MLP neurons of a small language model. Each row is named by its layer, matrix (gate and up: input weights; down: output weights) and neuron, and shows model dimensions 16-111. Each number is 500 + 50 x the weight over its row's rms, rounded and kept within 0 to 999. Numbers have three digits each. A neuron's up and down rows have the sign that makes its largest values positive.
Before each neuron's rows, "fires before" lists the tokens most often just after its 100 highest values on Wikipedia text that the model never trained on.

fires before: "–", " –", " (", "19"
L16.gate2275:572477503443496511492560587553577444402467527528485537563492581476504537428520516501441554519482515467536431554535480465375510456502495444499506517573551547420476512601501498479511452513547507445395353515458527562523530561473505521445598373509569464571475522484551599611616452639447489518
L16.up2275:488527549575474491435420472524484484557515520450422568479421486540507457370559433496483544534405516503544484515547447484477529438548543502507459538553511521508510484458494429498518476482469505465449525527499541530452525474621523472488556457425518472441583465568525418495534482469485487572
L16.down2275:496509505521439453418464510551581538495589505492612551458438530452539446450551524484482469546580565529520552463502505529541499510570454527406517527526542454549392529537474494471512495398515510460496480471619542469484543436417555455563496576447505515604415492496520486447516494501491483508

fires before: " |", " |\n", "."
L16.gate1628:485584352407535496494491528465540498539538489526520541475517501436451494445498550507596549550452503474445460574505398565435543570411523584411532466470501496579502548427446415543483508391491494541555509481514507524467628464452445514431532489584581414497501532491423511463567468511528482552
L16.up1628:522501532418551504406566555447489489524625535453548559393501417497515456540445470477415471490447494529621363489561498518448509592478450531448479451433525435413499566546503513585484523488526593377521504473479572541545540563488529512550531523525525544564560551543477531521468594461457447512
L16.down1628:574478462599476426456434415548553627535484498514476514535567457425521614562471432576508541503458528488492539480490461442500491440563499483503439481451439481569453509547602512597532380452492575458522487439497459562509491514517531446482471493520479511533468550527450524476533491456500536478

fires before: "–", ".", " |"
L16.gate1406:558499487596355382500594495496512474545536495578458519452549457530501569588511543524502446538405449557556502490460440548543525551505548442574610527491494489449477407580559618496476468499535429393447422513554478534465528416389454425464507491444473541467506505426597473452424499513421590518
L16.up1406:433310549557500552468420555398512552432458581534585530460547534479435435477548583598510590503531542379605542525461574433467471457415508457525511511516463475449524457456526502541450515470477467529547494515486526474493473514486577569516516477435485558477419540440443452503420448539485462523
L16.down1406:443499525445453485559571395496522527521510413588440481504458483562548529538496529497516529551550482498508557424458499470627462503415572508490462382477559485382450566459554553435463493352517475490516401503512449435514349478572514576526468447437389524599500490471292499522483541497505523555

fires before: ",", ".", " in", " ", " to", " and"
L16.gate1863:456501380438437555509560513493521549434465486481588497528505420534434470484468459557455500460554464451474431434484460583425544506522477539517507461495541446497464542489565500482539554490577519469567561514545499419493503543491511470503596558529551459557524507473516440449467575536393454602
L16.up1863:463563471559532602509484505528525438408576482576560486472463522476464519487494554505470463466460443486530483523508523445416434469470491520471485498539549496420478565453506548536565582487496492527536510559522410490524531575502494526563539555537481484582493512563485466598521589552429419540
L16.down1863:390474547454562493490562481454545465446549438437388559502452554365624577474593552520473462478516472483490500521470568538538475514553471485515608453444553439473491452511513482482531613522603552565555457446524442556479588537453602441511533479516388510464477482530540557555551556473621541547

fires before: " ", "19", "18", "15", "20", "16"
L16.gate202:531545496493540523512544531544442505469489507474602417559515489442458520541556594472537505475474545541420589457491465548418539393484501477613563512528566540461503414466566520422412544549554568471422540535440473567428598531528504548434608464517505558504513461545432477579427487517501544515
L16.up202:533499466526446517450540572420469511492466452575491523545573448413562491505518479446573532447502581476563512541512557478493448422514513335524562545499497505463443466468530575444465392464504486452459517481611534532500540459549541553508518415657450479604580489493427612561479513505444484495
L16.down202:488517488486455488500340451611516552477530536465438453421549517516619452460580555462512532485551432491524491444593534490501488505422575477520451444503507588454513578453541515530473579530468418530538471473539408589417495441528505492402491580481462467493487570424470452496537463511422485500

fires before: " |", " (", " /", ":", "."
L16.gate270:525437483545412494514422536575493519582471499561551424471521506499573475477521580518484528431473473476464571516537460574483522405502432465429557490532458500573616576517512366494526558478567530509542569519474594417441567585512536494471441458469503422497513536530536496513452567431467491474
L16.up270:561578491497464459582592520568546538598468461458534366449400514527548523495548555522541521512461502468520403552500541484457575632541461434490576435447515537454471501548473558481511557483567525470511530496466557556571511517487518532510550553505568467600484455499534363489445576494440487544
L16.down270:557507559479500459516448488463560500435525462496541549562536499499551460508421561571464465504485542549497511528484558603518496520498474563501489553495535435489507498480485542487447454558518458515501503501516464481500588563423506558479446475533356417539527482558613569481562483535538451510

fires before: ",", " ", " –", " |", " -"
L16.gate1778:453471501472463536583499540500489512491508429519493497482512488524512541509579472384535505581554556500444594456497475563427405439530491500466403518462498536465511597483503617573548452510584601448544483442456459584487476549577501512443519547473534423489539555538533577482566618477557422492
L16.up1778:385538483455377541327525432532483504567477569494488486530470532484535490475466474495502456483567479578474528493558516589458538474523496522482528505415418549572472506549520599411555560398495564490453462452579513412510477523582459497501445508436490506597489506449518445474498403527545519485
L16.down1778:447565520381524509574490491473463482517500440518499523481451500409500483447536517517474480586549484533525552478490419513360492525510484593600494491496593507607420538524491544433487533541576547494419526487400544448489460529578505491432536527452538460496529500607478546582420445465440554581

fires before: " ", ":", " |", ".", " |\n", " +"
L16.gate268:524516550447447438546543510564523454488519557396565358498470557483428577479519570496539468435491496464445406508489421558479504473532428531561503519496520442404486491484546525603493483529459491570498433515533491502542490542506435520369514504567492511530475490400516573430535562508512493498
L16.up268:477554606473507492446491544451524511529440496502480515522510439558460588460365534513416471589528546579468401451437480594524434474518449501508553494505487438503526465470482462485537510490518541426482492476481536477408480493463402498460460477505390383510399518453547596530366504569513568547
L16.down268:553451579474508500445456541492506484499522620436495534522496568546520539510481442482508498487482577475476517548484551467435459551522473484527472488549484616397395537527376454484527474522437451510516438362474525531494581580441530473459408483560518527513482453480581598431605592572569543537

fires before: ",", ".", " |", " (", " and", "\n\n"
L16.gate548:472458400520496516459435521468492493470529544511541521519474469506487483481536454443502454538556467602543554400448416463603512457505425434561502474491461555514537618552565492452510475595508447487438520668518470538532469578497562494506547457545597484554560461605536467536461457498442570578
L16.up548:504498499547534398492484594433470466509449546466528406518560527507496533495529582404486462568605543434495467428453420524556545564525513413481421400522580547507534636546414492502531480556521534461560480459494449497468503509487488540486450449540540476474509446553556401503472545433494467554
L16.down548:577487533527528503504493564555497443527444537538513581497441482512499461542437429498446571507529484503453468559439516507413446491511521492437498567437445483506442429529381545432447491460485475507607507592545451584463561494517478503470503464552459421439436426435652498469480510483412553534

fires before: "18", "19", "20", "22", "17"
L16.gate2123:614454517556560528543509534465496540561586504532519446448522499510589452479451511543404478473588517463558503498570469474515460575544491513560423448565533534380493389479550475547552482601565550539512513510533462570496593505476405490473525458402464526512503530534430486466459413518507505506
L16.up2123:510527383508473501468455573386585585579515549462414546481529431478552415417488544510433532494475605499501485488543417503540541541538413483522558465569540487446505543466492553453539526556489531459474593477466479502513550535522464519513542523470576378523495481416575452540471444483486603461
L16.down2123:429424504578470525456362543515586537547456515515593509460465461481511498411521508549514571465446471513498482502555473514535457495469496538464430570489491517452473530548501453538539527568361532514471503502462555538532550509500447530477462497528482429531456533530517477507569540481487454559

fires before: " ", " the", " a"
L16.gate1693:516521507476445520514490496478511482515500507579557450480579493571474538500475580444546469535580512490522523515595459465492493513515472518491491480507485459455517535535427370450499492465445433482433439524519441535513451430472558454546476532586526478467491516468472495522443511536574397620
L16.up1693:548474628505501468482595495511487473464563599519532541434513545483536498434519574553496495397486547495537507486440485488502587478475528494466523577497494475483482422501534535499577514492453474500473424478481403503554488448397506444517531448477447346581544595540558515401443563556446431665
L16.down1693:511520459574498582476419422458433504474561500477453527542547545536518469431417499519531420418519440484501552495536542541465503468460455522534626497535572599480515505538496595480522525449499506490522546476495528460532456473583518463456488574456479485612395515568536515642512445482522515579

fires before: " |", "-"
L16.gate260:516485417528507541462485509526580394429596528558463510517517468552541468515523544506447518465442462542587537412498506514500500464471433550506534476559500583525452611505519509479462447488588549572536425440502532543493510513506569579442537535494511391463514449547488490527544568567533467473
L16.up260:399530457404549458566486483484510505528468452422589481454502548439553504469619469508346574504476488582479470581605495564513438478527558485563513520473474460398531487507514567481514566435480517494478441458454600484571465536493489545451555499476589513532544491469438552413532512487447575413
L16.down260:492515498525445451583439512415518506490527503519557457440492409528452454465548549510515493515516492602507672518415454434572465540489553405517451647601469410503511499562497566458522470544384435467520615398574521488545483528508349567518552419584550533506483511460448456455467483486450444452

fires before: ":", " ", "–"
L16.gate502:553575471479439614548378500539441492526522403518458428505492429495501409493573523489629453579481482515520467604576496516499518464424466523505455503529571477441498536473475526625410474511511470499474388412475490557441430552480492397539462602463471509522395488475430520446531506592455447447
L16.up502:510514547571393577462516537479509469486419498394497420449505512499486483386517376483426440459459581545521486537630443325492492546462504557467513492587487464537464468540494418489520472521512468450469479479486490522469502498479550425418580514503479535502454484540558476535551484475517386449
L16.down502:515552480610489494411464474531439478528425521472616553416571458429522478391527467503468614481438531514417515442522398505506560418515515522509520503524510469483515491454531594554501400528504579475458579629477493506514530443504533443398526555528531397487454426518562536398605478539440412518

fires before: " |", ","
L16.gate1340:501465532494490533510585534550630406553501476446515504503553450433492537394524361507584484530515474546568429463528480497401504543467442525548425477496564452620519536473521532455484465488494566454568552417411445538501536546552444507474507452460478567465478485443590457530440506459449477584
L16.up1340:513445551498451507480579479475584440557491512432562390467514496439451474432518449569487515470457470492506416549464506451483531520470427535522489455506618494607566454560471566426473389495487559512450485405553414489480480520548465513469527502495489561486500454451650493547506464451459523493
L16.down1340:556446533544389416595402466517457426493476515465497457450498469433509617491497475504501440505500518540524543514489521487489561433458397357534464499532397555554435586472474466437462310487472582580485505467468407515496495433517435519454449495453431550492520499525525492617536478474593534429

fires before: ",", " in", " of", " the"
L16.gate1558:521544490528460523463556529421493580383494410484541448493538480507531551528474416522486530430480497538455554530493529578479492489527511495446581499463525510575499494495495484568519385551534487442511529558479565544546558486529538546535526464518494410513540587443443466421367566582524413528
L16.up1558:516520476500483485478530591444543553404522444479499491394611405524505544498619493532500442577512507545488487550481493537418555524586469561493566532511475418513529495515485573528561522507495512519523415414592540523529528465541403449464562398520458454491470557524446473491401588547461506617
L16.down1558:430547485515553519593448444531535452501459491550440424423502567439504521483520438512484582472498619475451443512493541539531456478411487576529550452498489563492540511536525595511524450452502564510509515518440456558512538459532532489488511470455413624474418552480532453469470445510474505488

fires before: " ", " |", "er"
L16.gate1999:479499467625450435471463408437488654513487541573581426464539447443589563506479400531481497552472492497510439528520528511529428477540513577514508563481539485479348543595458429495486519448445424405586570451541521592514563570526442484488464463519614455499498601390502502498470500489534433428
L16.up1999:503496438508599448509500450439496473418464551459486461475469511531542461502452495414404508549466473429487533514539456539559450509456459607559531501660507423455468441484486549394550453523469534454475481582446508518546526553555497481538520483527536560604433460559633583549446571401591479499
L16.down1999:529464484524443501616430439511467498509443479551480543408471415588449612612534507489527459550525474507516464457504471466490492537448507458523564504501427548535442592473533584549450501585455570533510560491414508547488489509600432435450554488496493455548467466441539552532450465434444486598

fires before: " ", "15", "16", "–", "0"
L16.gate1308:502546512461542464557543468570453579437536531528611474615611454529381525483484468444495469555487430495554586471482539542530464403521557463488525484533590492444518541458471579501430530453472459434413482593468423487429442465494516396475523448517457581612388501461509589482471440498552514411
L16.up1308:394545555527448374410574524498461429417480508594471413551488482502491558446481495468545489652503602401606606568514549449536512470541435430517536498488548577510514445577484569515468429496422471554523501477475559494436471531506431467391462441543444475541535454593509503557483429504453542439
L16.down1308:555519547581492433505479514561499405535494517503539559531446465501435493523458456491537490504555528409562505466451512519427502444575520414549530499511567468556479488634488469560523506530564501470574501497561441498451457477524455521504520528539465511472542524520539519476572533543490493564

fires before: ",", " "
L16.gate1364:438505520599546432461484538477515527518496500550518554473529452472531584452465441599486562541518541521519546465483470518508525480480544510563500390492392425494432474585513536535487463516509513469498525535467511519519473596526522550434464546531493490586508480517468529430409488470553521509
L16.up1364:464471433545468532442611490486470435521443462507495459540488429507456452448514500469624485469597553552461519517472558447425410446508519494516559514474491453500464555541463491559466595519591471497529457486554361444443433509497482465550500455534431483503463574528537536579536526416426553523
L16.down1364:444436452471528525757550538505497463463584591434568532541510463503487477514609487475495524539525454503489524487530520399458522529594478493454511419422565489480510490626502411402468469628566493527437431536501571475548530515415594411470535523508445562516507532478466454526495530457458534464

fires before: " |", " |\n"
L16.gate1135:501525489530439498455467495407488479578502539543534457463509518487537521581559479507513554468422393575483413516389497495451430512571564514468486570533521522534514542533423469557451536473513517432452555443540522535542502543512527584439485486580596526496524475521441517531502511478469568526
L16.up1135:467535537457565457434498516455533497503353508491528581515501469461461566538526407438491533513469569401518543623452563384406491515404426528413466493529650515549524546585550397590498451494614597499468526514519540567573565469441487499575607452424359573507466537584540524505513560573470489544
L16.down1135:604479561573437430511536492482461494502490552488515546530454546453480552564475487453437477449467520556473549450636529536483483480508511427528518591528481484540421502526593517512476448567414578473524551479518493527452499539501514443457450504545442477441430559510563580479517472551601518520

fires before: ":", "–"
L16.gate1868:546527589441410523556542531441453569507474480550506400436522510521427548460581546518444499579535446581513510559496497437451440465441505532528534446436537546512479537512510601496517604423399488581503526604479517433530476509448465472539467534471531590560567539480453544507500531474377482453
L16.up1868:490500427548480458570460494430533449446456501507495494574528498504433488399420517564468490492418452671447478572437577483391509453560576569618631436518502542466552518417531500527530547452473520525483499449472520489576508462498451528571505555476562480528462413441426463484594408442580503536
L16.down1868:443498452514521526521511441547516424538428472522534415536475408484408490537580499488542409469466440529545405527536505578474549499438415573472483517549517444458516469558499571535530536418538477484457520505587577508494455521515454487500544499578441528490448581503515549525505542410442529438

fires before: " ", " Ret", " –"
L16.gate235:546526463548495531427593422523557573459454459380487528401490438535514536511485442485492535546401422459542562521406498494455497519580547465494492489483493483536525456410508478488451525520451497542542575547514572509469469498473589454559421504444448486493482524516532580532524496482544573590
L16.up235:574458477606432397604585464539439466439416585470497515461446512438456537489544546488517493553539464513449567500504431468468435522558421508555478443539487534458542501422510521548528510577497413508516549556532453511533495445552512480507506540442499464433553450565443490505520554441463596444
L16.down235:508576599595514475512492466490525469583471586557493475419473479567481480449485567462525479505471528405610514529472506473504548639494471483600491556459518486532557462439545524589500554512482437399467454456571461506564482530382501421459483610528436446543408514546662551448532548577507540473

fires before: ",", ");", ":"
L16.gate48:394517532548426497511588456470517466571447477505422452466408532466539598408478455453555481510428392539481498541476511502488455507507555453468421380445487601487598494446582543519548482501543531502540551540530513537522490556474503540444481470456487441568452465463449552520503475550464477466
L16.up48:449487399508561483483485555494509466490528532547454513386526502501531567508466486547463519475476553609497452426431535500535473508503383536452519540537518588424521526491538484568524544441433442559439508453455407484454484503528545571506374469532531449541505432467517408470473556561609629494
L16.down48:492479563519431529445488538532396468429446573477503514514516403440497554480517457499511479430468463420492468507592481473525543472554476479529516529485446489540475570519495549378516547630505570463502551497483505521478590504420518524464518491493477509557590494483535396565491480598530430463

fires before: ",", "4", " |", "9", "5", "6"
L16.gate1763:463441492532468436417466449414563510498437609585517506573481507514555502484445463551440464522586552543647500561498455432478438489561481530497624595562453517576462413515481495506540598460507579468475585484470377561538433410403523486449531513443484532489541442553500509445557357471541463409
L16.up1763:502449557491543539537487548504503541537505525452499498500557412463530519433466506393414490442540454536470505494597566542474551445506505467578504551462548474521545612499493452441424411496436526523483495503471467618476486565539442491446499470480466501446463433480542437504513539465474512467
L16.down1763:573502478498544491642373510473474478510512525591498490502532505522553480536555505648476506498555484433513487509507482487471448535429556449549456561400483488492426476489495531557523497507484477557458466476435490572549476417534486478601522511545488410515470489541456563520413427487506531542

fires before: " ", " twenty"
L16.gate1138:620504550424327530501405476441508552447564520469525461431558485422460506462470468524540478512452416542559503525471590494605548507489577541537481533539522470546539523487480492409562473504531503433471449444529426533494440495492475371505496595595493361568466601479450487511471476413484427526
L16.up1138:460597596459477454557425518471480475429513478525544503540472520451459457461434517513478401610479559466546529554499478390478406472510425486565474556551562479463499551548410533403496477564515475501523459412476484576518427466529513424460472547607463396440508512516490479486513517468463455565
L16.down1138:472458480429469512397500405537519534525543549428499466430458477417495398379467495447485549454594522535485501465559433638495542446452462457581507545465578614548552451534461554486524524460516523528535469529539452516458491383633470530442545576560507511525438502485541452568513427470507555553

fires before: " (", " |"
L16.gate849:519570433479476512488540465391486455547472500415579504494483533571396505400451491492536482437511508491548462520466435485480518546514471520615525470416498489503569520490502463489458478460448518561488561492493508565504548532458493456467532541537498523522463409540482534633505546431471500481
L16.up849:567449622524492538508633478555562489571515449377519534464516459413507503480573527438441500506522522537517384496463568499446497491402472494500391595521501488446516524534440534486569553528566546614466548475452518473421509531532544491541460549506493465516388565419553522501511527473417524511
L16.down849:515471547512530498473521493587517577475483482435503481458562551547491600569561480516543509509483477554429502468429442377560598455445498468565485534453456516523461519452524409520449515561438569417562453437430526542480473464483477427503418511486396559402511437541517417489472480487554583528

fires before: "-", "\n", ",", "\n\n", "|"
L16.gate2221:486500435536561532542558529529516481456542418556500436516443456454538408427541566418584440530575440505546525531531523474511539480402510631468556456581620456491530529416545398415529494501487544506425513535495511491500554615477492548532566542441512414594509515478516550517547520600509426494
L16.up2221:503531430490541551568448461472562476488524453398465470549486443588568481513460457488439508477509496642450474510521506497505539388574515390564557521507642537472581426480455509484553590470471539513605548471554451479425519501540459517481491509493511463472592430534512507419479521430512461547
L16.down2221:563603606478523527593530504465523570367491613489422453439425441517478506432481444475384561533463578510351548416438448515544418512516473468491384413632473522503543529493427490501518492439482564510528468509446431557489554480459443602454449455418447502444552480476568563497562504502456488488

fires before: ":", " |", "(", "2", "C", "CC"
L16.gate2185:470673565533541548382449467541496480448511413503401436507538398540394451508475437521483591494488527525515418507414490480414501569480456552483571519566564509514600480554554514480527538486426554518477492566522407404460508503484479442479512428414539409581531536540338468416565562567547589525
L16.up2185:497500613574414561511492510532458502490476415553529499488504530409567545496436465564485633570484505559558557548519479549572527541534540460460501530480475442504567428564468490467411614484575460481556521517442469456432592494447500478526524561423443418491467461535557483538410445476523407463
L16.down2185:486576529520419498470451517444558428417503464444513415492566471541486620538537496481550522478521477606480509459551481523457574508500527512521601503549547510474563339519506505515507455593428555440493458510543431431521558506536374542535413520414494444475552520553473443491642527520511516559

fires before: " ", " |", ")", " (", " |\n"
L16.gate1783:513490570478485450525487490342484556513441535532502530476482548475510605506460522570518550477505485515572513438493379482470476476479408475547431585514477545518431527438530464437502481478546453555446445481536491461563473508512536519462453439534517556502531509498576444520494537502563582456
L16.up1783:525482477606520555545384595499530545509529456484465533435379488458506559432576520537652459423420482487454425516504588601542511532529576445521525535536539435465540581527512502535508455478518507519460544450542472578566386565560499433384534573470559518549466467509456482512543557457596528444
L16.down1783:476553584395542482548488473431517459526568515511557489491579494455418543544516483512552525520487582443543493383548505548528464561492535397470582557446520508503448608433444503545520571465584473502502439468482395511594535486483403368424494520486566542457535513418596569508436368602510502485

fires before: "5", "6", "4", "9", "7", "0"
L16.gate309:465472434544413515530370476468462541551504519404427498424656532489460480552445553474561581449431514389494406385521501516469493545504506487570517459434490510476532631488528391501464560435496510507577474476502517504617482459578546528540509522498517511514536450543458430457505574519606610582
L16.up309:540477536468521541534543492454436444486434526420459557565490465485501483517513492504447526517501467466530488529507487526437547494531574466524432515483536523496543492476536488558469548476607493517435473451453643462497513543509394509568497395574544575472486400500595532512467482537562523482
L16.down309:513495600426534516541460442408551502603520525544491515488494516499426566459425553459438548522528447467505454478504488450453466507429470415422486612462479572494531401497562502511494491495543564451506501557366532504539519442483550472434583499508433529458488458481469544524493450578432457431

fires before: "."
L16.gate985:486405561587532416572544535556570471534429561577567493494547566453518451463488594476420635459532435550555580565553411531522494448461517457519470485443440509566491441517558456531539538431614532500559508434516432537538441564521560447460496512389455584502456482408467407553463530478486481571
L16.up985:504443504568419463549480499502566428461471564495447543436495536517553468505472571523477485575544522416528453512624536574505567577490425492562436531471456561552564495521519417498442522544488487530648465437538432583451546425493501490557446486554505489505523428451588565554480495423502471506
L16.down985:515502593569431532571467495609497467468579504551528469424441582526478469498499465532582463566570466442518525412515416523423436586421500476529516497443524446551499530555569472491502420483545561464505549490504485471436524465511544484424489601469490432510457511503488532518558400464418495525

fires before: " ", " at", " on"
L16.gate1441:448472563596434518543462479456681472488450474501444531524388409510495451511565496448515532506528433425521451491524505531534525495473481526653574529513501540434406500479493435563518438544563437559451561493514469531488473566517457507462501556450492416471574433470510570572483503475400445519
L16.up1441:555462493459411557514409503476528412476497497494481420461441472513416487493561522428472473423537486462415563585551535546483528489457477444591531575580499554456496438542504541417576545439502487471549465543479419467482468522473474457468562525516499409502491551452538548625557478519441556487
L16.down1441:490489518477490510578497550504543525495560514441505549463544495580444501473552496588469525526578566565437496492551614549475466486533513517529530424562529555482576512528424555513520476490518630534511516411573483495476472525634511549474515495442483531491574492545561434478457517534518545566

fires before: " |\n", " |", ":", "oy", ".", " "
L16.gate731:474534524411429554519562449641517532458482539470432485511481431403405464501493500542478475510439541454581450504522435569413536547468507485440483514598531439477505537520587502502515467519526488490455550549520617449523508445473427497466443582504517480398433592421523609440523479467485576464
L16.up731:501483505404481513425554582494539581602464525544476488507497504495434526526458411513475581378548409563529537466507528483521500422512519575483449494503562484469399604406428452533473488465520424443513501521440588556488559482568456569537425523484502509590514576436412486520463581479432489563
L16.down731:593523501579384558535450512458592543464525523501410466399469425532443455444473479494589525576565460508500510473481438485489610497541431398495418474564480502454498448487475487544449492545551560457518468434473510491503550537447521519417541523494451504493457522445550473475561591443477430501

fires before: ",", "0", " million", "7"
L16.gate380:476503470457514451599544477549461492515450445462418534527530489540406550555445547416493564511490484415604415490530480504469428442592467473506447388502533508551485545456554529465514526422475465485444470480487458509516597538518461504572534527454487518502512542523617434547577458450551541461
L16.up380:539569489443501451547464638570516524517481498568410530460446436518398523635461540462534430426514499507503575530492457463412473475569517532444520509541476439483480515535505538496538579461511455500437445479479433446428445449486550480456557527429519545435540420510490346538457471546527433468
L16.down380:520506418493391489546491435480511439616479572465513510526517487430404468524417523620438487434472546510528466517624389416584481505594479501426468510548507580557617547538566430515523507533489479566520529543536432498496466415550539472472478519445483511555559398468493519492426425578463512446

fires before: ".", ".\n\n"
L16.gate1601:448573406525508425420454494468460474607464506543628445538491388448474476493472493499485539487446577512473405465392570521520468543505517533579466478507585506558480525494511485502497597552562553464452424491553553450457662525431447386506411521518535568474493525501515508559541531446462520424
L16.up1601:564549472595397529550579542550517598513527505413564425519551454477483382516502512553489489480558618515522486506407541499462418529468495485390496529532495502484479511452494437552611542447457580459514453581463505545479528523491427595514509530528508386506510583536488495536610470425547529447
L16.down1601:506497473610479487506461525563555442454449559453423498465549537505531555608570465497556498537570481511561629543513468512454513463555455421511484499483454502586375372589476578534462465552461583488619471514520478436555504515553500475460476515486501451539464485531432447594455529560508562537

fires before: " in", ".", " ft", " cm", "0", "+"
L16.gate2023:442535555497469513503492439521448464427527536452531474514373478582468537561521524489499560540553518547497596550573545490582600370561441484527482430473588474480484538545586537422559628572562465406489511516479489561467459596449534569380480485499393469564524508424494489465556398475421568493
L16.up2023:383407481516477464409484512504432472425450533546532463500543452524522599534531462531455530450498524585453501476535530491478522518510463551469531565525472443515436524474516397369471571510481536418536481438424592505467547480432457490450510466487422409477476566450570588460514504466463605480
L16.down2023:514499419500506411522378513512507509473514461530474474503448497507524467573435561589497409425485526491530494455487473501446499497420521535522463503564456463583491539500464487418501480562577536504494489456533481568552537591509453521522440533539444551522484467506395527472463546566484450485

fires before: " ", " (", " |"
L16.gate658:492454557519462396426487556412407416527532394494522492415468435496440535447522447436492551546596436552470545483587488466484469392509526573500538609510562467475508515398548485409523434493506443509555408405534490534505468469562485518484461496509505467467542413456477495389490484467464441517
L16.up658:567491428463509539486556503444453518445446544504463377423412559540567563492546504554468509431463570512470495502479535506532415543440463475510613463498570507434486497554424528523505486397506490468493568534559480405432440459499459516385477418416483440475541495505484464542570469550589492551
L16.down658:523536432593511420483554537428562441432533517664484519412511498489464515424547469551482555506577486563494484435429584586500468514474565477455542585591504531523514475477452536461474525483499522544497475482517500477597540536487504550533491493530485547455444523495561395490512555504441517590

fires before: " by", " in", " of", " from", " on", " to"
L16.gate800:504522517493524575540437542482513496472488511428492486502463404486603569417465443494487553469535411487510429512498397511541565444508519588517411522518414540412555503514497454487465454591556489535479492511601549511443500572379562443498461524468569523556517573536480529577473478500503508611
L16.up800:511419514500590499553477585537522415445385495470351513467424537455502542456394442497512557471387510427544498521491540500502509510522455477472479478605440495443524485495419549555586506448422544516510436504453543457456530477512464549439482491551454478398433566417425517544497470552451488455
L16.down800:426525530492511518530532468488543479482557464443538478538485448479472406535453533470483568512542503523494432509555389532483463549526421417484414556568592556538459475573436510442603485497472525449552417439475468469447529510461558566446516528502561438467545554480533511510542423533430432542

fires before: " ", "5"
L16.gate993:527438629517596533478456570436439461500417516473468521517476438553510489487534508444571540532524558580461509464487483520525508537478438600626510500644539559526494454431565431495468520477528498509447416550522527502541528543532499486468526500487567502504536549509461451514495548459457361538
L16.up993:453522620602536442416510471548473398417521443399570511499483413552512482436418489525464451516467548488425457463463447563459523482519467472544534593725549491558517653469500471459489498520526461415529520431417543564496493525604508504467501413595392455526467448518541533514540475408473546514
L16.down993:421491440424457460583555513554445450529443431509491418532495405442549524517492511485502502489432460583453538490464499435494474514504504471477406477495419573545478553532441576430457451531475513544559451508475506505542455583518452507442503539518521461508566478479427469557517588540500481435

fires before: "4", "5", "24", "34", "05", "25"
L16.gate875:418459512485489469485451435491439541624565519487509521420480524445428501471458520467479564506505530584535550566488533535548483453520487525420502370415532486456533549583549425454502548503529468459403505481462564583564418566432434533468470556559533479480400585630457467443526561503526496523
L16.up875:472514580516407501570446548483427507581532534454515594499504524490587505572514515552526447521430563472488443519491536519448481499462526557481454511488459528470472592577470462549533507591580565402573472451508466507616490488500436513488511511487517516423457500441470500405484454458443489513
L16.down875:465439506529458485531514472481504377332550543511501462469475515491474589520494415548479527516482519451512442498471495538555542498664444572502482488512512470557512580497534553514500429560469542403519526468566445427509477486557543488480482537474544502611517444579453410583490469544547497526

fires before: " |", " (", ";", "\n", ":"
L16.gate1663:629418456472491519415554524455480490541472527484585553562496453491509498525499607472514513405438507569541366556422596536457496554436627471504435546537532547526548525482484507511445436472595553550516480439500497457482576461466473486497579515537643502533430488515504472450526443435471473522
L16.up1663:548470517388485458510549455541493503426558498443495508461633498474478482499527507450501536432467599580594444489495453524542493429566534414496426493486441423578506476560454461494476430569512533561505485488471523507491510545449448504547483481529586483522484394479486449490448500455536484560
L16.down1663:573479527474487506402445366507511583443452500526552430522481544478456471464516493551501533463555495531665509560479494502541471495510439597506550469464486363497489541537399482653525527428554503511496510537466577480488497459492499539527443432542507541537524429453525405553450615520500482527